From a checkpoint of a small transformer trained on Wikipedia.
Size: 14 layers, 4 heads of 64, MLP 1536 tanh GELU.
MLP neurons of a small language model. Each row is named by its layer, matrix (up: input weights; down: output weights) and neuron, and shows model dimensions 48-303. Each number is 500 + 50 x the weight over its row's rms, rounded and kept within 0 to 999. Numbers have three digits each.
Before each neuron's rows, "fires on" lists the tokens most often at its 100 highest values on Wikipedia text that the model never trained on; "raises" lists the tokens whose logits its output raises most directly, leaving later layers aside.

fires on: " ", "1", "20", "2"
raises: ",", " year", " |", " |\n", " ("
L11.up978:505556434515492542530426483509595506485540583506480564459490488557503571533516557467542469602511457567539499524551428429495525521503482464468501455502509539487459509457509543400450464494452526642534581490487545532541547508485395500431449430624506481527536606462476516489583486514530519583439488527518565547545462537440483484522445548526523527491514445583474396428465454558452540427466568514545567425470493465522467526544451497421423489413491508454550442391660591496527526479464511495487577445528502482494450550524456396487405405380531564511518541478435522461467556446489427402538510441441403458456475418403488591509548505467495429430491549503543558467524461425556551539562486477480513460514480473515434482543523529580454411479495486567556472476459512554553451527538506
L11.down978:508494429459415563708466523487439520584559486371488477415578389512481477434495568508517460436556541496513514560496446433610437487470481432554483490506537464523473499559404489483489481509464435519558536489509514503461533506423520524525435499535533503590568455469525618546453494538478557454525394510542561467462472404453556454533504457510583477437537522536467424503516557482537478506517455415631510504578520551472631428476462461551442471446406479491500431415585464439539515523543478431362525555455447520516530530584528529495481483483521490503497513435534490493469453495471551473454537359494490484536448561527440469487505499508520545523595535448436539471432540405480513434461508548483594526417403522485435547488462516452552505458467466481478455513509383413449435513543547

fires on: ",", " the", " ", "."
raises: " |\n", " |", " |\n\n", "20", " ("
L5.up874:410533444581548471451593513520456515498440582599576453484529457555561499463530509537521512530542427504640494422533428487532517508519477485473507478396542512526432499529519515542529474462528517532504486515557542552532518495437549530484495531528406461467506596466499508434484430567528487478549527561541574563568557565476426491456504482548475559505499594541474443596445522522549494536426431540516359457573540480452595603500501425598446488464511539484541525597516504436471491463521446479505510515481520475440562541510574506511380507562380523521430567535448439504485470451545459468535444587545489532490445466473530434479456477494485507523573457502542493532484481549470517611565498486549392508503356427490473576532472555527465425465418516536513528507492446533573471405489578
L5.down874:527542401551407457584420478525455446458537562618569487450492544471516518460559456434435441541510509480401498547447490480628531416477459516536437525441518463489450534413463485519459542514423521431490472596448524564535478559510513489506458515480542566637491479466448513607524523455537506522518530475516578443538516527523501532497551573605507519463526411501455441504483537424509524412561523426467587470443534434554439492578495481509468469495411438491445482457445479426495414501245490514462496402495470484517512488542469559498325449536476622463518519503564459541426485520430468518483467447505580468525485572507457432512577467575575520480461499483534595515459556506475492466451462479529559476452552530535525442455495445481518525572496438527487552473515456426512535505462459

fires on: "00", "20", "32", "30"
raises: "8", "9", "5", "7", "6"
L5.up956:493591417500430483480515528487521479513518541518495458506437490524472580429481493573504524445528573431514466527438566560519632481505395480517645586489543557594513435531488481499432533521459504575536537475494540449531535496525447515460531402507544440467517569539509460462505426616594527503385534528525528447483566552440529479504494531484473522513533485525548482429430490449529455548527491569463530468442541463495391473551516474491485487479497511480588448511478489542429463532449480529479475504440470420562397465533496401510520561517485450491500437445493479430458522503465512467541502495497528448500479554533542439377452480556410438446483519583580431473467527423488528416498564477560532496499514556457537466474391611613502353473437544519512498494446478466519510420530534
L5.down956:496592460495470456573526538411502488584514490441499453483464479545417538484427466534487384417480539455476537565508470514532549410514441465501550527501405561513469472374536575465474533449450507579546504535447523437489471457406515469500526425517490470508585516532530509436516478545600482574464429527516648391493473542370494508437435570506550516527487464467529343436389554481513453559492422521564520510513580459557605495541494441410395526489526436421595593501537488506516456539491511446513501561479510499506473424493606533556526465518573506490411472463517478483461471530470465470461557485475548497521527551425499505507474452528464410500564553540518486501538518395483516535469554426603567489549462543485500497457506436585475413521487570507461477437438478406544543446492490

fires on: "|", ")", ",", "\n\n", " and", "l"
raises: " |\n", " (", " |", " –", " which"
L11.up472:538419525574550468494415518567556475455485499529588530512543535401389446507578495563498568521425489516495518455537529572495564534403386553580584515473457619559468529507412520412449351545601558505435450433577486537524555473416552450450377439494445480493559623543504418472472552572506549537451429447484480539505552458520556523455485514432540493580549504401502476455497450354470447558499478491564523569527504434500484477485427511513489559514500424598505504486530449517396506569446526564466501416418526512470467459503597517455486568464524515532446480558513480513521480464554510433556486549477449570508536478495456487421508525405529519527485505551547568513550510512487580475560519432497519525519568597453482611537535492545506505526508527441609520536509487555359581433504571
L11.down472:445495548473494546488543441419462418523487436508507405525498448413518520474510574405515499573516586520463471516454440463514408512554479434430495471518514419471576457468501501539569571688503407439444561382526525529391490544545496429538459575411469439489555422430612584568437442534520493520523496474488555483510477524509548439524569576582576448453471487517449469523511573518512503485518539460529433480538483556629508555463499452522532463447525506517558439578583505414522510516492553477479501453546416559508567513461501510493439448524533521455393382446518515491524432554545519471491525502472523416524563575466504463519462513492491483551501523555440478484523488481465466453525467584497478490340479474596568510536580456487577514611502464554494529453505477509463560480476506

fires on: ".", ").", ".\""
raises: " During", " However", " There", " After", " Since"
L11.up253:407503430522477397530533492478561560456388580575530433529468472490382505569534475507527514418557487437499415533571518473544502516512466591574555443531430540453506428527439544469490373452571566461479462448531538509599524537522509505472422523564452517487428540458535431509500606507520506530476548464479552465504554493521406466492471516548449484635495564480576448499512550430592422441478453455572452583470477479486496515501447405491451468487510445554566432455550467509451552602422566537511489503593553460560517533492601495544406527534576544631526462407462426451506496592559582495590466588593505525469491447532493471505534435499510471499556518460532535498407489505507546438480481460476476538461557503384546473512506528582461555527516465497569485490516484545532564471542502
L11.down253:432446528636483486692428466488471507454445503573556382475503491483412437470500587481450445554473527535492468540468502507587437536481492475541488438500553490420515467457456498499584517468475543492467484350549547502418520565529578528452449553489526483520448476514500447539546493505651518530495497535457519527561552554456454531427487511587405468493514524491513475514527570437536481543559521458648520495464468520523502498452500525478555331379451560567478387486498426440503482584313496496457557473477507457491544510515541556499284442491453524439490422476442471471521445451463482519569547478526527513594513495518499420508448473520584535493492525516509572375457540491480513466555556496507592463448489481533609459499459492526495688481497493525482603524518517522479569436461487

fires on: " of", "-"
raises: "=", "Scientific", "-", "History", "Personal"
L3.up130:499586518566606403499522437380540494468474490562444487557447504457485584385530533536486491545485421493495467620486461544444547543455489504511555567450573533544533544511452490474457477507527503573510533535487530505535555430529546589463457538545506426428466525480494461489552440504503433473413532511519475424478445518509470460538371506472338586480525554474583489378446404626496535536514450562464537477481524451467445496512505439467464516498488418494521541451540499458457570450519497541587393543480489517512426498519488498535440488439454503616489471466551488444596566569495537537542549553472430603476507383504505510462480395470457495432506497497522396553533467469514452487453558484447494399577546447417574512497472525497403523469513552458435519418496448629528462464541562
L3.down130:515548477591507458492488406497592582571487409538519466527501471440501467418514462496539485526438441444482554560490493529455529610441507430455525584571548511524502576561528488538452561538480504479469480570455498531494492450500566483463526469611528447438486547516494512481484527472491518451619661499623469447429460530448464483482475537542414486475503556544614649476479519524350559549439458555421566560456469479507466488535632479490509460482493544511373624447480434484498498473598472491550568578561559597498523539566520444502454460485461595573436455502540460533535531510512539501512563514531538417555530510490400526402506526549469514475477484564513497557559541484451554510429557529563514420460506454461549491463515508550486429524552457500451523367393488567539434442544493

fires on: " ", ","
raises: "20", "19", " hands", "15", "18"
L5.up805:531471460557508505429500489447496561490423499536450536560556557564622513473404472536476540469418561448527439507520489455472424470430493443468545539472570551428480355475482591441409526383450536576507515620510484444485528472442443499527489511492470474531525565564549418344448494557537524610463515531508549501579501525461456527440488541575515537451614456555504475546533465493509510483483534544439425496469498477429518527485561480624505508649596494457506435555548484530555456466475478463467423548509605484484490540446559578465451501521483435525509508580443559497567444500487504487537485528511476466483473529468500469464469428453437509540558477451557472535573426588472559592480488442459470551507492334588485558493534548499518446455478482544497499455508514480533471461474424
L5.down805:505416529517436533503459500469467515526505507582581563473569589355478444459564336436533390500469499457379542542503461467507492485470580531483425397567470529412478541501525507452515531509487525493516513606513527574511482489635436455490433564501564554461597499437539545506446457482503491478513542536524507412628510507522561484524557540526541536532484492504462470466530484498519536508549512524469455507494506464584489533578603458599477494514545446498491382501551504426524497525418470406493503522583438530460535478498444599469455478548532535514463424544569507566455471442485502537499514491448578502506519536492521541518529499447502450481475495559547579468434523495424423465448522511506454544536478515559532483452562450499496481355532435526388516429480514448530548372454438

fires on: " ", ".", ":", " the", " a"
raises: " |", " |\n", "20", "19", " |\n\n"
L6.up1307:462455420546439482503517503476505541452514459604449482493497441615477488492535551511627481448446519488574437464507475434543446466451498504551437532391469522424535483534465525537423553466547514549495494636581532565521519504465525440533563471445522484461517498491540474426587441511487563559498539593547556588549532552493504462516487620424462551506543551545532476468490435488495501502437498528451455526501444486423532508507526503608501532488499523455576449513637477537482561441461521509458545490596503490582487472482587526475393435498457435501501422419496529409550401589500516437529454510444488605470514505479549448481527511457564475517592488570569377598498504493525432505529483465431384547488462478532434526459430562570521506431436505458439490516465509486510452437538479
L6.down1307:489479499610436480516520512573502433482444502644507453531482534481441600509514389507507437596529433510449524562565519496552524436494594504497513469551524511437424510456497492532499458535437511482475480487579533507504447479605525496470520551484415507551429476471509486524448495510448470460430559489578403475582483538539514458477498545562489507499424494473457556556557490476521510464552485476402506455529473461579469503541494543510482421479470458524357423480416432491417461489281548509501473461549422554443464493467482528490374490524481494555416546444523480598458523529439402538506604497490581483499489473500427514528514463503489520437478536456535501510463478508437462446487522534501452495444507547525526467499496468435473578515487438562491542473491549467508558429439459

fires on: " the", "th", " |", ":", " =\n\n", "=="
raises: "=", "Scientific", "Big", "Bank", "Personal"
L3.up1165:496590497510547462479537431406523531490468497548539538533505511507529464383586518425526432538619493486488419597557505495458571550495454487478479594556553471524505511502520553523454470506576504570501447461492481492490496438386544595498482507556520410429484502457496545542490403534587564578432613592590542471495433506490430500538416532493423535489516497522464477518546468624479524429508467605510554550499569456469493559463550419550471492500461449510556505425528535497478464392512498455575447507440589463437533526544504429470447499439452527505484404519527458421477514570514556503554540492521468502501530417541614448435471482445445568480575503538540451541527454535506457483470482501474466477525546470434589509558482493492446428496457500478351538417530463651534447482539579
L3.down1165:503615387529497503453491417493585601584496447524476522537492478481508515423522473460564454494505447429537522537512497536451560618437452512530571590576542492592542545552556518523460550499515502506526494602439503520569506464464609480439528484581480466421474526448463503487440483487575523528581701495590574430440454508402511478464410515555395480503510541496598467462483556518341575515440475572460539566481465468503445481490559462535493504479484522495537642448483517458463532481669442464600500557509557530447530553611536451506457434453513593554403468512473441482537540501458502514548523556542512471495554468488423492400472461499493478489444510569540496537547483508508538544456477489599520415464494466469553524524535553535514396495476489490425483394463465625515475425550501

fires on: " made", " under", " make", " half", " end", " top"
raises: "les", "ling", "ure", "ear", "led"
L3.up339:486511413512411564439482628575517456464481546532526585462481544559502495538564568564467613470414550464620523489488579472438547586416466426498522567414494485567525430560454483501493450462492425516572595500480551538508472446483493499522470484574518486376533541574546575408552546525517528518452480539507509514573545401522485453562541500425466507622499516482626486530518513475448481502510400565513520530502523485527558511468529468407553504488613492573527424484485544508571527439546518488420552530579522507443520520578507511572503498476549500510495510462454454455639402529528515495421508482515464464429475513519631468388537488495489478589478536526535531515541466453506441439490540571463499543597534519493443516490449569422479516453542490470523433483520491506497532467548601
L3.down339:532496466479421563540515518467515455478484499506467532489502499495586546432602516448504476562485502436503544425472495506567398458438473500448518499514428504553421474465463446553538447470463425519516571486486437472451437489578550454585526526519565527500409519483516459433494459510394521407506491548443543455406501503462586493442512551429487503527586467449543527444465558543565463478456450470482517581537549469536564373546548523436497455520507520389478539523535485562543512574530481462498465543412548451387575482427507512519572571422510580407585472517521450491388457469562542578409513540480478437518470481562511503590512520406605560542494516492338514467492556432504541413504555426453598533515446465532532481511482448465518500502540493570593540487529525409498523460436558

fires on: ",", " later", " that"
raises: " according", " upon", " after", " during", " due"
L6.up401:405573389562551357441464544372587533400408506542534459596399494441452481396489474508536467516511560485549536506463509519469542516513466512551564567551505512559532427579493525432409513451540485465517558499578628486550505439484528581446426545547488467464523535501439411492408519527519462480449552552482560580455447478484527553557507499509447488544624512546549478434487452464488476572528373567476488505482558355445474479618533475514561495505509488535533550494513489486480479488494458555430501480523538465554520512525540502543477586479558447600567447551485477491543503512518445534517470583483536506550501494545450396485520458462448466423486475479546441506470401540459485422517433484468424496514488396470539555538483454445514467559458460551488471384498470528494514481581508
L6.down401:411442469654432476455465440498572525511560525516547405493523513443506529467491498500486475508464473498523418540550492538502481458553581443469479560499509556413467485433595551591551534452494590463491528459474438421462400532486533560435471547550532483509415444470462489447379492464450565451553533484485528543544479484605507492479470573544450503496549481572472486559563567538464492536484548458562467436440561485537472485571541490463652509473430456457386450435471466474558526511392493556469451467463461557531586460569409534549425423455481564559512484478442377446564582518512486533541540491523528552595540427507452492540439455463476484512440390539493477537543535438569494503519502491449559454445546548475540531499539461458539583431594488515494512405485549512538485552522583